From a checkpoint of a small transformer trained on Wikipedia.
Architecture: biases, ALiBi.
MLP neurons of a small language model. Each row is named by its layer, matrix (up: input weights) and neuron, and shows model dimensions 144-239. Each number is 500 + 40 x the weight over its row's rms, rounded and kept within 0 to 999. Numbers have three digits each.
A block is one neuron, or neurons of one layer that tend to fire together. After each block is what it responds to, as a language model described it from the Wikipedia text at the highest values.

L3.up130:508455520458538504519429470501639522498550458506420476503527526541533508504442526460432532530536447540525458450516529489518483501542575487507535469506448560521473481625541465455507433494466506447486480529558418554475581528467404509475510575533496487482516442446511555499516505546514533487
Main verbs after subjects. Finite main or auxiliary verbs right after a sentence subject in biographical or historical narrative, such as did (not), had, made, became.

L9.up117:509477462493475526519449456516470601520518447404509529442452549469516513474558498507472541489475475449517462557420512521578491514478521463551373475520474570517485507540495509438579495464462480468470542442478487509513512509523499507446511531496504533465476547457526559453500451583447454507
L9.up179:502506501552515483484477479512438522473501515474467477537519593508512496479446546418522526538539469496556523539470491502553477450492496502538463494549524522488494539524558468517485422482510495476481624441456440509532513469448543466503464553514514568433561508463473484446512483565463535508
L9.up308:540507534535483515485372542550473583533523450472489534526435540513518563490523500472485552442553442460492438539501453480529498490511549549517452451473506555517499549532489501502542465515531446481564524465490508493516511459452468500504461471493496478428527466483548645420507474554443465532
L9.up623:479529478425508483501451547484566533468497524472532430474436526497509472507534486482447476517545503475514490490515468529568539483434507496486411475464522614537435616544551562487476519499499439520408503453439488488482545520459505534492534590571487468434502540476581522431482511531457538484
Word-final suffix pieces. Final pieces that complete a word split into several tokens, often role or occupation nouns in biographical lists or first names, such as philosop-her, sculp-tor, manag-er, attorn-ey, Víc-tor.

L9.up293:540468533573514471569497508528535496514598501454452480464522517475509538514502480500505528509447502494510489473516449568489465469506474502491465497505430467489455556482516424386609492471439533597467504538511464495527481405487460479493548523524504443507501552507533445506495532514514541582
L9.up325:416490518527486399539536492560483559389465499539497497487447521497456511557514504456436481527465475528463496487419491451435533468503515463494524506457532485525455563494465529492476515488488523541467474515473538538506485463428506545528551566539513497499474529493516508480490486491541492574
L9.up428:533490416503569456489518548543468497402482471490490512550528484522507488540520545393500506501574496557453514470486534512567461434508471505438503413496489553533497522520473483482494442461479563479512586520498500578422446459547502550474446479494546561526455519456581499487438470460470505479
L9.up972:498521502502472530494501524423458528529579462497445475460489519503482522505457475491530522499470552522557463510494530501439515504557552409477506471494451488508424523485443473422523468496488487457534474521543469532480527490500439519583566584516543515440501534457547459507500539484534489493
Such-as example lists. Mainly "such" starting "such as" after a comma or noun to introduce examples (such as nitrogen, such as Hercules), plus weaker "the" in "one of the most/largest".

L3.up492:550545442537533529448482462511458476456483519518468476441548552531543478517480468494454505484553558425535497528554487524580486514485493555492500502542519537500439561490546489562524447481529502515479517491423497500509488517428482541482500491504497523482503527523582535464484488550468446434
Person-noun word endings. Final word piece of nouns naming a person's role or relation, like postm-aster, bro-ther, sec-retary, govern-or, found-er, often before "of"; also "general" and table separators.

L6.up1:560530570497558502516496460487449528426552503524383495467543551410465479463529438446490468510493502534463538499558476554539581516546506478491507516485496478557475462540560527446583496488517487564518526542494459455576505481527492479532527473451423533482498488422481510557426434529514516504
L6.up38:505479477497567522479546494521528526531485487526435407488486512550390494493417489572522452505478512486537446498493558526481420458481518508551532463509485484550478498543542496415503509474498506430402536503519503563545466509451508517567552481511521538428555531444560494478546569531545507529
L6.up337:507437447530468402507478503493553476513515506496521476455468448543503450529515531518491533477548515457511548441552515478570447531488508584410528511512450513481439592523541455489456481494479451480491472495456483569484429479517490491491553548553542501518572488560531463442492522575444499487
L6.up349:506525376513543535438489504509493533460427504461524543463452504463546495524513467468533491500506549450457527451472419420505498559471572488363487509528499439544439548551497472543575461473455492506426517533522466530505485453552456511537504577452525464537542552458538482484534493611446520499
L6.up364:450518514544478540427474433452584539547550539466478442459491598468531501513469489529566469535464509490520463464565420547498488465507534433462470472495478425481449524568472564495525471479507511451516530530562424529566532436508412493518434516538461522449500452482534575484513560548485531478
L6.up433:489540521515518538466535423533508532495514472471535414482443592509536466445486480565475477502499584437508514482462427499480550563480543476385576451501531512468530525546490494538502496502539519465432499544528482499541421510434500475524614599487463523472470499513542522510476456540468472556
L6.up434:493516494530482443470512448426503491466563505438503485463478519474468513448500482429464524508541508439440456481471417482576514470557523468465555509468539492560405467532521451381506483503437495526424497473515490480512472491408491520616521527487518455501529531445458550541466564484490511491
L6.up448:483474534549576472479533477584494479505504561527490528505556559524522419495539445449523496476523564476495515517460431454509520469551524474477546547496474527533484532483420461562504512512527476536504549485565464523464585468553524541505502539487444453474475498478490545485433513492437515491
L6.up453:503454532512533402464503523465511525458485552447471466455531455504557566565490447453482437536489548496540472488476456465504485467515551498465445420463525433516446436466485553467566540451493518490477500579514524489540546449526481499527487502531441443479538467495515491458514568489447515521
L6.up476:471518473537540429497494491471503520402485544567461505558464535461472459524485522478510518509553495535510534530432428529426519432458545462510509490533478566482488482479467464451483518514459446474451469496475518549529506544462484455495486530533481495465521457430487518536458491464544540499
L6.up482:507538478495481531487546472555441454465544550498427467489511525506509460444516552460531471495528553540542524524503489533510535517512509518470506455483465537472493454442476475591585410505503560521538515512535533608516515516582490501448532510509491500558493497470545531442403452549518498478
L6.up532:536490479516479503513432440494525496474493489518434469476567573420513511461518503535483507466511490563512474543447428490481494527521590496483515487449497524466400569511573412537607447562467460562575519502583539511534531461532485507476499516531497490492523484438477542461442538523556529467
L6.up535:472495491498526484481529408585481474568508509470533450464529480530469478537535529541518512434504456396461556462556525513568490487508523585449545479453510535527415584533482497469449510495533460486467549497497418528465448500498490495513545550484493431550517547493491525431507442613420500458
L6.up634:519530492617478492494493519523505508501455515534491430490516522441495465531445478481442494482534481398590499570511492502496505515537530478404520520505517495544446538484491490517512465485531481457491471500501496512515506504534459497507490467528529506516522577554488530448490485537476527472
L6.up777:523472459535589485494545570546455512478461510546489455541541518513536465445526518486494470483532553478451489477519463494498486529519534467480463533382524547498466507518470500531561453494506476451557509553513498562469471489509471574451529510554474459541479556446540559457457493537533482558
L6.up858:554516484559563520477535468567477503425493528498533459401444499462495442478495491572488448478544534453492488561499545470518459559473579455529470523467511507522421488537543538524582449450517495536487474448439507551469490465526460502514530586507502519501551567505540546483528466578421464499
Table headers and role nouns. Fires on pipe separators late in table header rows (e.g. before ±%, Nationality, Lyrics), and on endings of role nouns like chairman, owner, champion, captain.

L6.up50:563534494487520379484513538496503506447529484507490511486443548502546472511520491464438556486459478488440512474418515501508607420506531554459506446429528489601526494464510511485543486531415508493467442535472438523488490493511529479498517538566463525549472579446534495436516530528556505451
L6.up82:533445509532502482473506458491502482579569457452452503482457581474526465510488534460461569441467568474443514424502483496572498460570529481519545444495513509492494528553464430608542478554499548528485505493578447474456515521496482485495490513418447515498501527461533489495462503539571471466
L6.up296:507486546524519477575495505477542481491559472536516458466454509506505497565412499494493544472438594503518509466498510549471580521514517550439468430462509450518462498457497523465516427511424512507517468490530444506538526532542477558502558536522496508538514469464506470474535456527569440420
L6.up581:481501577529502479465508474511542522546512475494505475513491505512538449463558500512573519495504522453553521435444486505479519411511519486460516469459485508531478553512435452494542396498528506519475509446494455570446553526551515538538514561496483545557499505497583548497532476537556444459
L6.up589:496528543475554491496486466491467508491487547520454403455510470476520451483484538476470500537503570540555521517510516576490527508504526452462511465451508444449496548442409502564515455428436499500525436523542493518483524471534461503575514523489483485491531540482487525523552476530544435483
L6.up601:578365529537489453415503503523564488496506507486487402472460525483497493516434534549427485425443511468514529450494457520545533445564480541479530437456513465493423512465469450472508423533497527423494493512495471518560498523543525534522498524563499519571546524445527578456511514596590502518
L6.up681:481479497496519515512491473499427534458503470501483479480469481481478455518511373518456577507523575539411491472457537516502496445524561485465558412479554561501439544502453418538543512514436489442514451506516583580406522470548494542507513509478481448491526500516506536504520498584460470534
L6.up761:503498512454533521422498493465535575549517538475459456501513503507455512523474546506538525434538581514511443461519440501500499453489496495522408434503453498548482543455535501469486467483480494490475539510535476530516551518510491537532588560489520494514473464527625508506488495541523427490
L6.up769:474471568599503412508532461524496496523522524491458496455487558501490463482479547510482508476533505482492569477484526497484529468565545457452561453518491498450514474552458428491496444520468555495497463490587472517484528500474458460509519502486440496509461461439478505550443532564546471446
L6.up799:501495494615455498508541459541541459434473492489539512478550513512517474506498516491511560456499547520535538478520495499565567444507482575487521480473489591530467434512508498470495430539568556519438473450514433526616517515516522440504559562449475493473461486471599492523516555576488565478
L6.up800:530474556560474412506487511516535438528521489498441481444486561490522459537494569503473521369450537549545500459439512508554495473560506468472476510493491552532496518506569482439569463557517487488485495498575412522532475498529513481482519595433496553523504525441560436537535485573534438520
L6.up832:551462522586504485485532481541471484520545573468445437529489519516467471585439491483442537437480538492547580446485524460470451557533526502508511490457530558460482568551422356583486431544548534507481467565584504540467517527489506526494550555450468501482521565478545468457515535536543488530
L6.up833:471410452509493540475561492463527485550515547507457476480445529509428519506427536466471525453451530532513434442503475535456514407510526477533516510416467564497482474518498535475571476514498560567472535458532498468514498488528494520509509520504466451459582456417511493512390447493562497431
L6.up884:531510464526472431529526472495491554606503499542496449489432575492578479513523505483475556488588506419539476535514506563525634474554480449448552451438506459469512476544497486509445480499572532449491538505575449526562488416426450520489530486485435518440502582524564500441508465493558488429
L6.up887:547470527479479455512461533475539537488567444547436531520507471435523492512562513497405468529534454551489486448520593526464491509511546519561512524556547501493503495422527483508540463494377520518514552574501528542471543478526467525449470514481506529490586553458510468511461536499575451545
L6.up1007:483426551600481423510538499519515465471520559502428461510506534473494494486474552566518589465512479545446520436459483508467528472509519468490530443458491498446465493567425436527514433528526566545540494447521519533507578546571464510504503465447469497522539493454595509455469550536555521425
Clause openers, table row starts. Words that open a subordinate or infinitive clause expecting an object next, such as to help, calling it, while, despite, after, before; also newlines after markdown table separators.